config.yaml
d_mlp: 1024
norm: "rmsnorm"
norm_eps: 1e-06
tie_embeddings: true
parallel_block: true
init_std_qkv: 0.0429
init_std_up: 0.0429
optimizer: "muon_variant"
lr_head: 0.0116
seq_len: 128
MLP neurons of a small language model. Each row is named by its layer, matrix (gate and up: input weights) and neuron, and shows model dimensions 16-207. Each number is 500 + 40 x the weight over its row's rms, rounded and kept within 0 to 999. Numbers have three digits each. A neuron's up and down rows have the sign that makes its largest values positive.
After each neuron's rows, "fires after" lists the tokens most often just before its 100 highest values on Wikipedia text that the model never trained on.

L5.gate640:437492421553481551446483474557502493476463478477480501504437552527551460468528485513417530563546484432478539465522515526558531472484536539551509482541468521510534458516461487473435511506563448554541416496483441466489499505511482419479509479486456588531473518468479490476567463513475440493467490540577477454523555478498511457525550450502512537538483458503522440490523482540460498538453453464570458517548428578463440485578583464522488521583561479554496553476504497492495460466420571551449541425500578544469519474535464477508550445486524472472505478480537491506440577512493464494
L5.up640:478554519480504428522466495459422493507516502513466531507483509547435505523500514501570435452544509593500486534503490450495527450404548419480534538510463520532560528450446466457521506474478482501450500489489479523540490482518484493438523536481465517508460471470470463503611497520451506514543476513503502478419542522481538543560536508505447497450581562519493444506544440424475518439475432482533465484530514611379480428513517477457540572519484518483432499471515494476515518471570483453463520521461543481494546484457495533503465530532535475536467454503564536506507525555463448529
fires after: " ", " v", "9", " w", "10", " |"

L2.gate189:552481515539451410454553460433454503551529491508496535538493503536499541537471562521526414524437476481504463534480534584498514464489419495528460455474475480550551462542519465512523525445525503555508470480496523469481500480453580496455497469463480504468503526575543442495463460530480470450493559523488594435516483408464470502529539527516534483463531558486484490493569527468529526493499425462486543530552526479483492479569518500509517557531472552485475557444507519540482450494556473602588385533478460501465482496562475438485549497480466464510515521490511509563586532495493511448
L2.up189:581562589531490411486497529422444526495453477506473503493454511483553493570501468499451462555443487397439508457524455509446517455482514508514493494492500450493479490540497482456560524487520511480525525498434534456466442436549570468422510527493501487515515523561369464489523518617554493531406519552448531554468511523414563482513543463500451509477499499535554474403539548478484505540479528535548495540505511476451506459537475563560474565531520515475469531500458485512526465502508485512528439515519452541444542515549502558468555479536517479518436524506458546512489429389504476444
fires after: " (", "==", ".\n\n", "\n", ")\n\n"

L4.gate188:545492495479494478434555511497516491526526475512438441438526456560526484552456560489491535539569486470486575548496469464424530521465457517520468487518531540520422474508513485522514471480532435505469531499475490538443511456506471573553561526562538522493530492564458449518525490484399503518502518490485613469413483561427515517512495533503432456536489511557513508495484479533569486481544390510480486465544463587457474491448520575481489470454539517532482499458526516464499492489455421492501514450491518509508606512538521547450513542482504494458456588471390440562494495479518427471
L4.up188:585483517581500451569495401565495510481505559549463479439522494484493530587529522514532476414516488491459424558421450514537433478521456481558498498460497505475469538533496490502589442491481497467470480467549461463471545412486516506506598500493499504511479491516528497485519535413487482513516540514462553464503566551503527533529522535544518497446502550488506452516436535492493504522534509531451546512490572452437462525527441451517488509506443522406528490510488527488563548513489418488554453492472522434457607573521481492570576495519506540529456501526494494508505482523534521513
fires after: "\n", " (", ".", " Wh", " Born", "h"

L5.gate922:525525477454476512420538559518493485471515479503445549516500484518494546547426499508451500497570478468500463413555498469550558478464508400452492428497450463572448504543617557498538485464506508452538509466509558489482485472575522484557461517483480548460546490456546556491504523526473460490541478459446512461503587585465530482512524485480438478496590484512517542511518511563488561512498533542472515526452523555444470471423461517486454490507490474469418484481603458454507530516525526448494504597460492496484548487486487453526501488459544500498482444440464523545421467482531519513
L5.up922:518560516484571416486467501482474487524599483495563478441474495485439468514483472472471537474519486516509447460495532460475554526536525428503548483499523602439475498476487533499507520572511538535466525550474433585548486483526543527480497548551486483570501544451466467482636467502488512535458489474522437542537555468482542462546511523469414510502480480444521460588515511487507493576486558511466550528540453461450527578515529553455530550452490505442469505425495437509507484499552516475419411433487517551525551453502502541476455527501507459506511560423466478535450525538559435550
fires after: " ", "9"

L4.gate557:570572573431421472579522473530477406524483553404500438500492505488557480527544465488546462495488519425540499487510493487520444529546510505489482515467513465467510520419501478556495463441515505545475574558589537561434491480548457507504496524422449490411467484574487525503435469414476539445432531522561474521522445464503550483545476488492480513483432520556560536476431513511499504594547544530450520523475525523570485476425461475451549508507521450445478445475483493494554459517545461477461483509472482494523533452557445546519517482509610547521496503452524533489523465514508491538
L4.up557:513472522481502513480556525440423514485486541466491475576492411498486500487515436414550507463482489438514524470498497449491514540521576492543474413475486526489464477472480522584496487465543582528511615502505524470559473561461528436499443590394522508512580475514509508523554429531538529497454571523498496601498517447503485473479531474437512524429469473559473509497507456514495564553515507436543504484511493494513541489455497479420540480475464456512568506503509463547460468525523586504533564502512457482501513572566529475530507492492554448514517448495454544474424481450490391507
fires after: " ", " |\n", " F", "ell", " B"

L4.gate144:526524503517455538500621462456489521530436456487431568530542508534569509508428481519520448600480523506515558521500504483453462483541452466567568460518539554523519494486484539532422516471546498502493546504482514469477460497487469509500538531435477442509489471548492498454473469472488487540574481506525572508487536577456483458500476521490541476467524554512568468487517558520477514565472434422469571468564490535539534428526491552469482503499446465482473474468445492458522454499470524543427486428525489502541608541460442437491557533498548443436554529468507594563527491494498443547
L4.up144:462496526502538554520534485565486548552464479474499472535421510520512551530453474516530473592439595474498478489550500473457450463523480482500531460529541464551437491460444488515466510475510504438524467463515511493553578496448542538536538526456447517486502433476478485517479504456506544502503453444518539403552472500508446493502459482481534503511492523516490493461549494540436504442507453374524576547513531473489422444438550522505397532538530469448439459452535521516503456534507418494472519432574466549419518481506498520544489504472524516407493498460477512507514587495480519476
fires after: ".\n\n", "\n\n", " |\n\n"

L4.gate146:530537459463446497496574470507508479530437485512462501549436523527432496448495459533501499450515496537417541509490554457530418503474577460552601495459460536519527497499476516499552494497449548551513437489487470484537456564508444494473505572500481560486526495522527498487501423513473510469431496516501505446543463472495448485469517554535551463513444481442488386508506546520512568461495455492573473534473426468561491442492512530486590507504476612413595519501490556408530493510511497538438493529437565535482490553478565508449456510544519474525441502491489560504540417513542487485
L4.up146:550550481537585467512542483502508443503477479508473437527471514517474496486477471521485496406548564541516487556567430499505523491459527497541554453473491615517502547556469573450506413438516543470548468517578467496467519531534491516477473557480511504500564542462475491419539501442473470406459533508526501531492534524538511526490555478538455473488549523502525434532509491503530522492567456537430432496528526520550545546565591571474454425518498493517469487468497576477412438543526514561527505525525457444523548515528451481515526510526480500484499449515522506530504488573540455556
fires after: " L", " g", " Br", " s", " H", " l"

L2.gate893:607515471546445470508516502552441505532549534498501460493501511463492472462513510501434490510549460454440454522511461545401540429555479460482559466470541494514606518522474561567519477540501485473502511566526570501496497462491469496464534463561544527466483418454487554557495483557492518437537555534492428481469502554522501506431471515473512432500518497504501431516474591557484556558452524507496476515492509470397540506496478456571543506481441447520442562538633529497481534508531464537521556512486470487538500515495488501519526489444490502477469468628490516490475485474466493440
L2.up893:500588577542493514509447445493432533480552488489488519483540471494483482509527558472490463432499485441492484510477543504439534500447482457550553527518565459539553482511581532591529484578555562468491524492509579517508514499514442449541565473507551409505458401448447534437470474501501502504545589550504543472477503509485494514438517469405495439519503528571491515531555483470542533585487531432429586502472516503550547486504380459494512473494456476545473489619562488466526472546533523489499567528510484522552555571474483467531540492509487483502464470604527480559464533474503516518
fires after: "\n", ")\n", "-", " •"

L4.gate968:491502560530601496459475528454493518529463553436520505473465486485520538576520597526556427452508515517504504503495490536510425435445496551510541499498492440490468540509467475491489468474437513488463522440566513498536505457488555470510459486575498493441503473520464496494501502488506486520510529481510528494507549485449434454420514524535559484515503533482481537448525446490530489573559541585481507477449428459465505465545511529425472544556473516451438496547483471486522471537555524515555440562519542509526498504520425542480450471542496519529453569415518475497505463483522478561
L4.up968:612533541518569464489561545498528510533503541482486461550560528521547489474477501548524443483530535430526546516471495595510450499564458534546571463527492543562494485536471525480489552520528480536566484517540503533438503517440557529402568502497444485457552447502559575523551520530537507527411495465487470501537497513509445509481507502556495494492571485480544529470498525490490529500467442516542510507494488503545470466575457430476523463474512529483496434533452481507437467509468538510458535541486501565483487487466510524414497465512484536481513577504571472434565489517516517523
fires after: "-", " (", "\n", "."

L2.gate337:499533466530506522506516472425383483500541438517545454554536466440465535518496420508419498438439547578515505559496551441478523467571496438498410496507508462577503559458537461553479488409475471530508555438542489477465544518541443485490489489487467557536493535481436524494503516510556567478528526384579533495505515513535468450461490440475429500531582530476462459508508505514529516552468520441417515463499479515496472496490458481518552453486479475565454520504471484494522567536494484546534551415478528505490473468459448554390525508437474489506566497527475439499493516502483516487
L2.up337:476515553568538458516539485476478495524529507476440535506582490488509422466453501535502507469536494482535505537508508476489494442514548503493439450527491477569538500509539488476480463485479496494562476523479477423532521509485393430441446544507425531538564583505482466547536484520508457517378539462535567462561532478524500528529518507492402612446539522475504539488463486506523440452540526498527467460518468515460504568444575526495519462483480518514535545435488449493584499493472440479460542523463440560517522504496531485503555482530465491488603444474530522457504499455504454488
fires after: " m", " M", " (", "M", "/", " s"

L5.gate423:475460521560489462563561532407505555445498488524531468561488626503505522551504596506497530537502485499556576459588403509535467502476521503480528557486432483510568540461475564493483498488528507557527580494479508543498535508453544526578515525518487440501483466524489440482547491505529426496479451506537514543464444459468443494509509455483508473496523539524518485512481513490440458471503541441542437617525481547517524496551483556488430513451478541493479560506524492447481562467505464495596494558497540580476569502504518452473547608487506513470504461502464538521534541435515486514
L5.up423:451521499531504588534482584495495469528447485474507535563377517521530537582531484454484515557543513535523574489477478469573481449477438556508542478553450442499474498497514554497508469462614502564518535463533495550500526397474498511547578469566440607552448449525517527531460578552571523522557461467451487501491490447485430471522494446523555536526476569488551510484545505539537464476510533528581519447461526513474512472495514503483500522537482571465480493511495467424469523516483470488544461519438532510484508537434512487481544490551490549526503526511491532568528566495532526528
fires after: ".\n\n", " ag", " al", "c"

L2.gate876:494589441540491493492431426476464508559459472470464523436518528502538412591496484477477480490470570473471454387523488459445524488466510516496501464491465495522488464580495397553577445451475503474487507458416511528468498488481487464461541488497487572536474495469439534437550483491509554534452487470527520464481492483536482556405480491480469543525504491485480504495445426513543486526487431507516505528529516525423562517544473481534499469548463439502506524460498505466559478456504518558486470500524484510410464465391459507520524492471553472515530497588537502529561513433540499459
L2.up876:562539589547538470413520477480513557481493491440490588587446485441547504438463557465508574492510533490503517466476533461518496474461502449456448530491473588518579504475479520527474428504497525566521450476499463475500535449411490503459468453537480479503626484489437508510474533495452418477536541472484513443487580543494535446473399520443467532601419482526472505520542501478565482508464498545444527473504523461490517508476458556482423479511499510400454459491505438514495532498460540579521475466473497549490526525478481480548442534519526565519546456491508546495466494500522441478
fires after: " M", " K", " N", " W", "M", "ar"

L4.gate432:505573481553475546559517578469515448540472465512545489469459493449521550536509557509499509496521424476544479540561540525510456509503495565444493526457488453593506519492534447484427510493429378487403550457555545500458549501452492443466507494525522467478554490557456454548580496558465481449432453502487479501589511522543522446489468499470500505493530526541465549547445579487520498580489489481538487463448466460446483508496552470435517409455480469484422464562524469451547512490545493513523452478476477547503559508475495459451519475506469535422496434499430493453481512482477409506
L4.up432:504546458532498502519521527527508523527528471446526552596488499473479529466536461549430474516587500498458386512530516553447469523460576469527482463479540472444533511483507483527522599441473465554551543515490514492551533495510485493443490486522456433534447472505449532530461519485503451434473469502498488539478472503454570500456501547503488424480546561473450457505469484582435434528490556533426524486527467475460458570474521482489482477408559492491528533597484488459559466517528567446490484443490504483515554434471480585445565438576476472488476434483515457532497492478476569479
fires after: " ", ".", "\n", " W"

L5.gate188:519583550490471476472541533528515508505476493503504533488552456520428476440543469543461463476518519559544532480465426480530454500534491499500553526489529551485514469528524550529561403522537481507483472544536562549454531512480526474477438539476430495450503476489538447433516461490549539490510540464486568486578477537457561419497494491502455579502559439506505544474445467548526533495476515449505569574412543486452497528396522445543522493513514549464469499483532490534491379509550522541473525547478527545507491551471497486529447533461499488452487517444488561522460523496462455509
L5.up188:491465479498477522491524544532472411522466485488544512499586539506517410566507449467484438456501478567441510404424477451497562428503464576506450527445520479493411543511543486494505456522486539554493533536497501472558469504527466467478506527489563501491495494538467488464520469408416447448420519512608501518493513512524499512499525432462505508494502569497476549514405507514526553440513536450560530498555436476574557468468509446541504481485546487524468510501557481483533483517589509493474512496489431583486520486594501396458545493526508491473406480484492487474495414417513493492
fires after: " ", "2", "°", ")\n", "\n", " D"

L5.gate659:455484530498466502433579426442544551518523490454504498480527514540521483525523433521445474534482528454505511539509529505420525513496441486535548502509489510463498481526520517520503470544506572528481470539506536556445451467458492472519496513436515529519462514467499524483558455580374548512497463501477482496515458513450465485525464490568531544520517445536483470499386438516503556466529434499454549513456426520507509437380447463525484533489504528461461463491494456514540479514500533508497507520425497555498453543490534529525488495533473380455504493504473550476517417594462593490
L5.up659:545579504493494519481467496434508478518530509526449473552543531484550577484534565435550506505506519456551485506541575539547525510490463456503529613497440446519473428484468491483462522497490457496424560508486466527516501562438498474456468545453531403519536507494482468494530487524440505530508514516395470552547499528457469502526481512467502530468497528494463434539556506443500441495527492510481539460532498539477548530503512424396555536541489486432452517500508498498508487512489534563496497493521502475590558529516480485486473440500476400526481467548461450468490520567500493421
fires after: " ", "202", "201", "\n", " +", " |\n"

L2.gate208:507483414488534479458417466495429472514506517551509474434492540477438417550513494521501463521626492478504449497548510540411496391533536464440499542463476454476472492542495519472495521531539567456591475494481528487506516470405524439552461549509475544503459522491447487511498474446482488499467500483543536514505490491523491468495485548411542474502530569541482536535540536530534447497488542528516530414544527522471472587454519460482500543519533460408475483463481490501508551473486520484483546528516436568515451498442422503572452521481475445528565470534490485475450554514534520549
L2.up208:459517511501437510511555432553511521505460520446541489475448566488525469483556511474505499517464503483469517440412509548459527486505476489499507436549485452480482457589462531498495449574591501624500465564516499537483592472527511486503518539548487508462510533542495489434590489493447438492517552434530540438530544508612475544481418482511533511506544520471485531503459497572492467516410512457536500486442498492477437487431526508496465529492517515501499559507476447493543526473483452523537508541488467469579466491490398531487536463495568540521576524568515525400587432542506451460
fires after: " M", "°", "M", " N", " U"

L2.gate477:500571484522442517467490568496425531573584435459485508489424435466537501447500411485549521500502503530456485526499512599430472508506500454458512446450553554506540453514507526523488475461489524523463453496539542564517494471463513421520529561462568449555493432540539538520528527515509529507492468587469440504582543429514482507498542514488413475493516549489523580529482560524447529528483493477433512508516503452481468512506497462494475555537536515450529582463484402476465557530546571473466532509494521487455508524569579474474471468465483521509557450458606449495525459498557490513
L2.up477:426476490544443443499518513519456507482508523453457483564527501486520492463578446479524488476447421525479492548469455568509499480522517521546521494531493508529471442465478522470532500492522438387528493468509546501480489485531507491510462447457548513397542510543505520479579449569533444526457454507488508534484438433383515479445583497538459488519455425521455480453442473460513489513493457545532432504528516460469457542430503495515497573526554497486524548477535562485528493513451554557525501497545449488494437598524529487503528514493461491428463482543508459542460491480485585461
fires after: "|", " |", ".", " of", ":"

L2.gate317:548555474554496448456497590514527477572569471407516499503517492463556443567487435471517486559500487512491541459420479527517460499594520475486509451543497510528480518541511501482546543516584480557467481442558503532528456508505531516532515456512474504516449465504518545424535433466550514454460525543420537505497488506525488482457491539497469601502448575548511504448483532501472589559528492578478495424485474480561466472466469514522487448451428482463533519428475528446445494518550373389463508523556463409498498492498504577441499504545498518488482496564546499474513467522499445547
L2.up317:485513501519468495510497504582472448480506547473501479480490541467435542600467509441447524523460521460521475500447504476543455480588529503544476510544544505478563506519457447421481550586512451491429440461552455450470484531496525550537474526458491508468464545540524594506531516541511493533429529464477528477547484481486485501510447492450492561564509489511449449476525451533501521533488428541505490500510490507537487559507448435493587507546480495484532463539490519493489482532617413502475451538527397414512430471399496512535502417480467492517487485488464533528513507534529466466
fires after: "\n", " p", " P", "P", ")\n", ";\n"

L5.gate1012:497545471460500514417491516537463486518534394481530533543540472491477460434544509468463558519501539526443507463493502524521542512467545401531500487471503480445512455570525502585495514522447464504489417452454444489520492567474487421532492510487530471553488523479479495492580473538500506497495474484466514497496411479431560467440539458480485551500598507534490459472504489608538499477468491514531557479489496582596424533487527461563461506535524530477495441514555527542513565441502542549444532548516496528463534588512463512410476484428495476457413469528496434478457550554499521486
L5.up1012:457554501479501492550517529518477466515485464475495482443490490456407489474471492464517508510509566502542515530529429418485521402467537533502483516472480455464415447469551492500585503510539531508464502530486452478505526467528506528548561500535498450529499507509535488475543544509466556426513481499523473497491490464478532501481510527507548510548491513436437528563495545468514469492409479411525525487471477567450536522580552502507592554497428507543426458521435515450453559460471566459546519504472492519520498466502577452452453508453458428449495487498510475541572495459563494518
fires after: " ", " the"

L2.gate282:533520517469476469494531504414528486431463536528512424491532460502542476505435560547479451535552494491565529477525495488478512444541502500571520501442513470499514505464535542494576583463485519513454527540492548477486468495494536505556472513505476451599486421467487528457511603485468404475541530550524507511555466475440484594539512499525553470472506488439529462507504478489548446659511450440469517472509521536552479431513465459492519519508457450444502550460521549499528422554537419444537499493532452492495484411502461561527454520484432539507513560451572520500577572462476493490
L2.up282:490522552446540492562468583478495448399478493492546564429469411509459506498398520489525461599584575547486545438501449511471434484479516502528492515543439473541504501460499518546448391555470531507547541524520482515469491511526506495520448533497482495576462454433485483543547531534539457441441578550526470476528488517486425485439497500475551531495537525559553500537523517479509495522501551510529560484495476543487508474455445428463557535496470477445401521481552510525548468477541468399407509546522514448552486517562526549511477491491430501453529543510574548433482522494425460469
fires after: " ", " (", " T", ",", "\n\n", " G"

L4.gate665:478498500526548500536490475475518528565495493501558582485485479501582433529518474473539461415585518480536571546511483550568447476515393536474478508541450486527501462541546485474529463484560502463468467493515554513435498533528524537481484521548487572555406437516441457498442501536500589448561548526468535486447490566410581516429502459460510481482511449515536491487512529506436510395505513434534478467526581591543513513537461461526505553540431491520485479481450481501440484486544447502436467511449485484483451477482496543511549526438519465492478502532478506524503457473510512511
L4.up665:482511482545555432548478528480492556559543497441528528515491493486515481510467456548576450529481518507561488452535574559511486518539437569464495542469524544487576479497469524484581524519477509553560448488489556438478481529532535518468474541511520530523472494533552506482415476471506460492477445440536512474494520602464484525495486455478411512510462540463465398551486518582538541522477511471488563402497475557541485504502440442467584519473531432502539465497457430493466477453519411506522485570414533538462506512439486478509463485521497537481479525500578497545530502518403561508
fires after: " p", "-", " P", "P", "-p", "s"

L4.gate585:458495502520509571491526567488490489506553463541488508478531467570556547461493439549527445509514579499497507485471489507453479529496498465509537435472529512417559581469524515542535466542472530466551521511426489516443474473500568416419534508477467525430463536530457498484529465533497519484493464551471469517524455472438530554434492546478562540520520499468542576489500497540512544505416512522476461434494559477498440519455459547543516462522561544533457520508429528485465505535416546475530469444501508505421577519461506484493405512525478482493532405447532460461521483552463581508
L4.up585:490593484512461530564480497528496535513488448459495576582542528447482515480476430478481492506526498488478558468545443578515466472489425437463496558441472516492489435502495493447518547464529502507488515504519558487458511442538502492476519497444513492506511486536549513500514541407482430414497424493488503525540460492486497505531511455473450477488503460441472548492461458559468530558513476513503482525495524473448503550526513562461508489501515460491510480467426513508498433460457500470557420519502511452405480426562509468545466541537528514432445468498464570483526419511492483525
fires after: " ", " Ch", "–"

L2.gate749:487533569556507512506514549461515446508487506517444487480492533510452518501523485486524451535468505468481416488525560544495486479509485495444446523518504495499495473584457511507469490518495544465572514542485499520487531397492503414499488512471456517520489466499486523465518575501491572541472521625468480449531462524507493478508469480512447493476493545536483517453546485490495480486489479544586451544483543516477541523499498529514518490557508512494527370467527463434474545503590473533516501512496384441499487568569563496441558513488504514566503458455407508517388554494542534471
L2.up749:545571448499435462499490511514450494487499500482525437487474534476552559432503505541522509459470500427470473517508462523527575449470451461487513536478530519551521448478560552418502515426462477442427382489489448430452509484545500453517481473483580472482553472461494424437483530507522423473504483528440506449507530517500467499433528488496528460488447483567478436486477445475597561558455524461538504440499510514530417454531453501454488501452416485540531495487495473403480560473561499536505472482500534485484526458556472524419518445486548451571442492550508538532500463467467461535
fires after: "|", "\n", ";\n"

L5.gate61:502437569494528490515454539530536490518455533544479474419524478519453532473491493477449526524433536457492586505537412504522496484476539468596527560462522460447462501477540487483534471503503445496482531559438477549456489556417550483450533503523455460528565463473511455504524519546471497521504393547447560448406468563527505503493543603471506528451469567574495476516452527586409520542475547519518522480471521499530493507469472508447478490526404537497574454529484480545445493489408485473511456504500455528474524447513462419502459526463505481556509515564423435513558492505485571532
L5.up61:472468492529512545483548478533526516574392574457514452448569495469497460512540476462470385535473581518512540488477457549539442482502506580483518519482542538489558500554500491435523441476500508447468549491503438469464477549518531488503520538497477480541561479541593542428591527489570510458443498505457510527506478527427502507493470468430510440411452553507574531493535540561515518426480528518505519517492556551492503487481557511419461489567452520512484503516479551475511495454465487589516455536534498475495521486498448506510520480544476461472527512490483464512544523503499551513
fires after: " ", "–"

L2.gate825:430579515528471508530523447502568486529462497563522463470567438535511552547515561447461565477474524493455510554546489522548554497485508452480520521485437554542511500450512525501514472482460543542476488509480563505521524457447517402555459516464466543517517484428506585551545543506508505477382488539531493460482489518503504543504569459502489558572493496493533459493544415540457558505461483563489456454478477432468473471530542525470544478537481500560533518456476514492505497505474558506476529493509492609474487466483486480469412526515424470478405427523455473498473530413448592494
L2.up825:511468483485519519523501494537526508557509413478575478447483499473522483575523483492468545542472536459465545495488527570542516511518536502446510527539523512528494488468447513532480521456524487495466472405527444488558420509503607467514527456532484472490485555503519512539493477564423527550568559546417514521499544481537492569501426540550510480491548491512497463495455488541460577467486544591460498501492557530474563404446469547554526555523471523463499459522453527493549500481465449546510502435474521418435525512551478508441537530441585496541505516461512540487431447490551521592
fires after: "3", " ", "2", "1", "5", "4"

L4.gate497:484515526533471521499435502511528484507478545479473555480558437462511492503531488543534423471441485437433511503499502460529501499515468533557467427553492513541454428380500499469510533493500583493494461532468526523472428451527474446490528495583534519456540436519493455463451470461510527526522496487550435529496575571558467472521541529560509458454486555523516468505497431536497472443520520496464424535535465437438460485550554459538502454540462490554494465454475445483528560508470502527449571480528496500460405500429471493480583519538474491521498519453494529541427542503623470467
L4.up497:481470458516492547489462504457489545522460458439516517492586552466489588492489554466485486489493481556503555526554455463447455468530549447441528473492477572460526553512540489488548555429515474496483533497504453529501509534497420511459541495523571523487571496468478455456558579454491478396387514488493567484502480528526523511496437522472502457554419521453485477490568517551468539482503456544528478566536459460440510532458475470501432441485451493492496510475464448538511471402512520470549542577506495546543465529483528475502530532471511500441560485484476504457498532565506499482
fires after: " f", " F", "F", " m", "th", " C"

L4.gate307:521429557449489561469513528448531514536493525499508521462515490440574509485513499431507544545474514551522523481432541470488432515509472515468563509457531533462455501518541463550491502413536463507515496610502552454516563470476479497444539491511500568477493435536598454583520496529475512467456503511455454469553530568488518481496590547565514468457500424476498539541454460451425584500554502516483498477479532570446502478462452512463478447442550493565429524529560530491536525476565461474474611440504443517477446473479557537426508466457470480504518501546486504480548495551466471504
L4.up307:462529558547482508486404463448554492550440435562449485534484472490476502549451458457511509453447476504501464522507519498436539489440623494520538494486515477456544452424460473579513429567543615404529542539504524556468515482421452579482503472517532473544526480536537554492501530492511523500508487496509476497560494520470564459556509436565536405552565529450553513501494481493461556535403560464514496516463517473457443545502452489509564509425476544567482547494543515446510476504461537510560509447526471500503525471508515458487522465551534484454438459458482464457538492484488553532
fires after: " ", " |", "h"

L2.gate302:503408549519476571512476523470481462555530565528516517511503531487452514518504527503465570548519526497518577516502511482402489585504553493441584577527451494501455487512505529474516435482530446446541516445479532460515499522575465491497516409513522472493530480507542497491558487515477501571483494510458530460481564459527538508411530534488451554519524472552589382488490518446475546438462519496594501461552467490467434547514524551423527527480538507536456570492489560495492491501469488443452497507465568581486553459499476456530448498485500444480478473509463560540473489465475526521
L2.up302:524503502518472491516536552444544534515469456497573554462436492562516521519505478535449511575522541520482538509546469480504468517489521437484468445526516567406503499482474470520514540516489495509493525542534438476489559559488471506414540458424523560557481447510489562459524545481601501446485510504478504497534524403504507489546482464476553495539518452494517459449467521488498529544458567446546582498521427551486443527425509535477468547486497487447502489572519495544549527547458524526466521559495558507438595502466530519560482478516496497565482499502506479491499511509562466507
fires after: "j", " H", " R", " Y", " K", "Y"

L2.gate250:508524457497468485518473472530461484476510501534526483451513492524531507473442494494463460408506431449561502439521585499506547552466415465496507514478442515547512518482470542539404459573498487472575479504483490505440380529540504547459604461477512540458466491501459561437538499505428541498452512495495462415535554507535506517539508442551492495581445523499543487532505495512568456443511531518530484519448508436513441452540543549563536469454537554515552521453486579549501496513492507554442511478525454500509545488507569463505510516526460453525452468464490373529569524531529535465
L2.up250:499576458497481469593476480519532432457492518468527552533457484500527445475560432570454479453486506448524498526440524479482509491590415502564494472499571555514519507494482522525419505466455479508449514455512493461423451503500460588502520481482484540479452490461503505459477472442432590499467516491505434477533501518520435549548532487543518480469505455490514460529427508507537459542467572521566488458433598538493542449559497504511431522491517486486466541456434486504544468468498454488480548451524455584510475533477583601501461467461507478479440501449539525519473461514589421454
fires after: "9", "4", "0", "3", "1"

L4.gate775:466470525558538533467495490501479476549589515525411483487509491519449508505488430497481530462532574573527526498482480520478431496496476475522493502515510527486428440497424435491504508475480458577562415508508393499500521589537577517509510450529473481475470455531441461521426464445488488501486496524530513466528591525518508404506503464502459490568534497512408497520502502473528539494508521443484553475572479536539543513503556475450578480486563526574532565481475475533535491465464505482522530524438565512476402485534517460507464519450493457455518552464464515538504514445523516454
L4.up775:540500542521491548485581519520510507451541519523578473528507484567515424568484438513460494525473559534426434504500516449475477465558490436466532503541464605506506450484432428466460500553462476475508444498477522453516551526588535479450502564509563478566459527459486444608519512528496452460477440518500542454486516492452480493513524530549520532536472574481532393480457457507543485549496412509497516519505501521431490486532490543550475471527506449530461446537537475501500613563507468505552519495481515541495571505544484483592512501454486543528489553464442474544459441460422511443
fires after: " H", " h", "H", " Y", " ("

L5.gate554:460460518539549447523419504380456517564506465479476549476504529541538477467402474523591491470470501571504508457457534485580399513500506548515530495542497494461475473518499532450407560543560541510559450445552466492515502465450478448491561525472524526492501518466421573543494518485514509435435549490456484466546481449446509539523483494521516474515473532490473482476591559438428442503516454459505562492529413536479498503550532490488494495504482490497506458525474539514531526522491498498548545541555479601531575452506478578477458499553520465466562490510529507417444496449500552458
L5.up554:424528591556517535507482505479497555483498413508469503495503506453452558552482508558450476529564526487502479449507486577474516514420487528507519441516555524454589537423508488462486582435573526469525513566551564527470500474472466511493503547481486531504490542562501499512502588527522578439415547432558522512527550469487541487557481495507487492531481546492521567544522486526493496569570429448464470533478538497492519472454473543518499528555524497580478508496500482524515470566466519501599450412455464453463491512541503461516538500505516502506495518468487444472535425494459536499
fires after: " ", "|---|---|---|---", " C", " c"

L4.gate1:493509504515580564501530554497552466514509457585478506504501543493410529451506453473540478512490534514457449427518417494456510479561532519518492445558529438459554483511589502469516468429485448478516540525527469487523454459465542531473512464488513545448472520504512484454486529525465501482423540487497434517483456523491426528512455434531501508511512551509448528434491520508492543492577471500525496547478475527485490500533436467477501517485444580539486470505509538446503500542530502516549507490499504527437451535532473515428456532493477519597516563498437496480503444488557466600
L4.up1:536529469603463490532535484502521499523482527459482550477504555452463504550529480490544485534488529471442496453515478539474483512565495489482553480464508458514493481473514495467456554461444392496558459482561523516564497529447581498470501504560503500425446517568518510504539578537529489480486517542477471472537423505499448500530499495444487503504511530543470562480560502552493443479517552424506491489478525406416531550563493472445504493510508574592492468511493529520504456515515525453552522479555490538432457486489497483472558451493465497526501573487443473451496478521456482500
fires after: " ", ".", " (", "–", "I"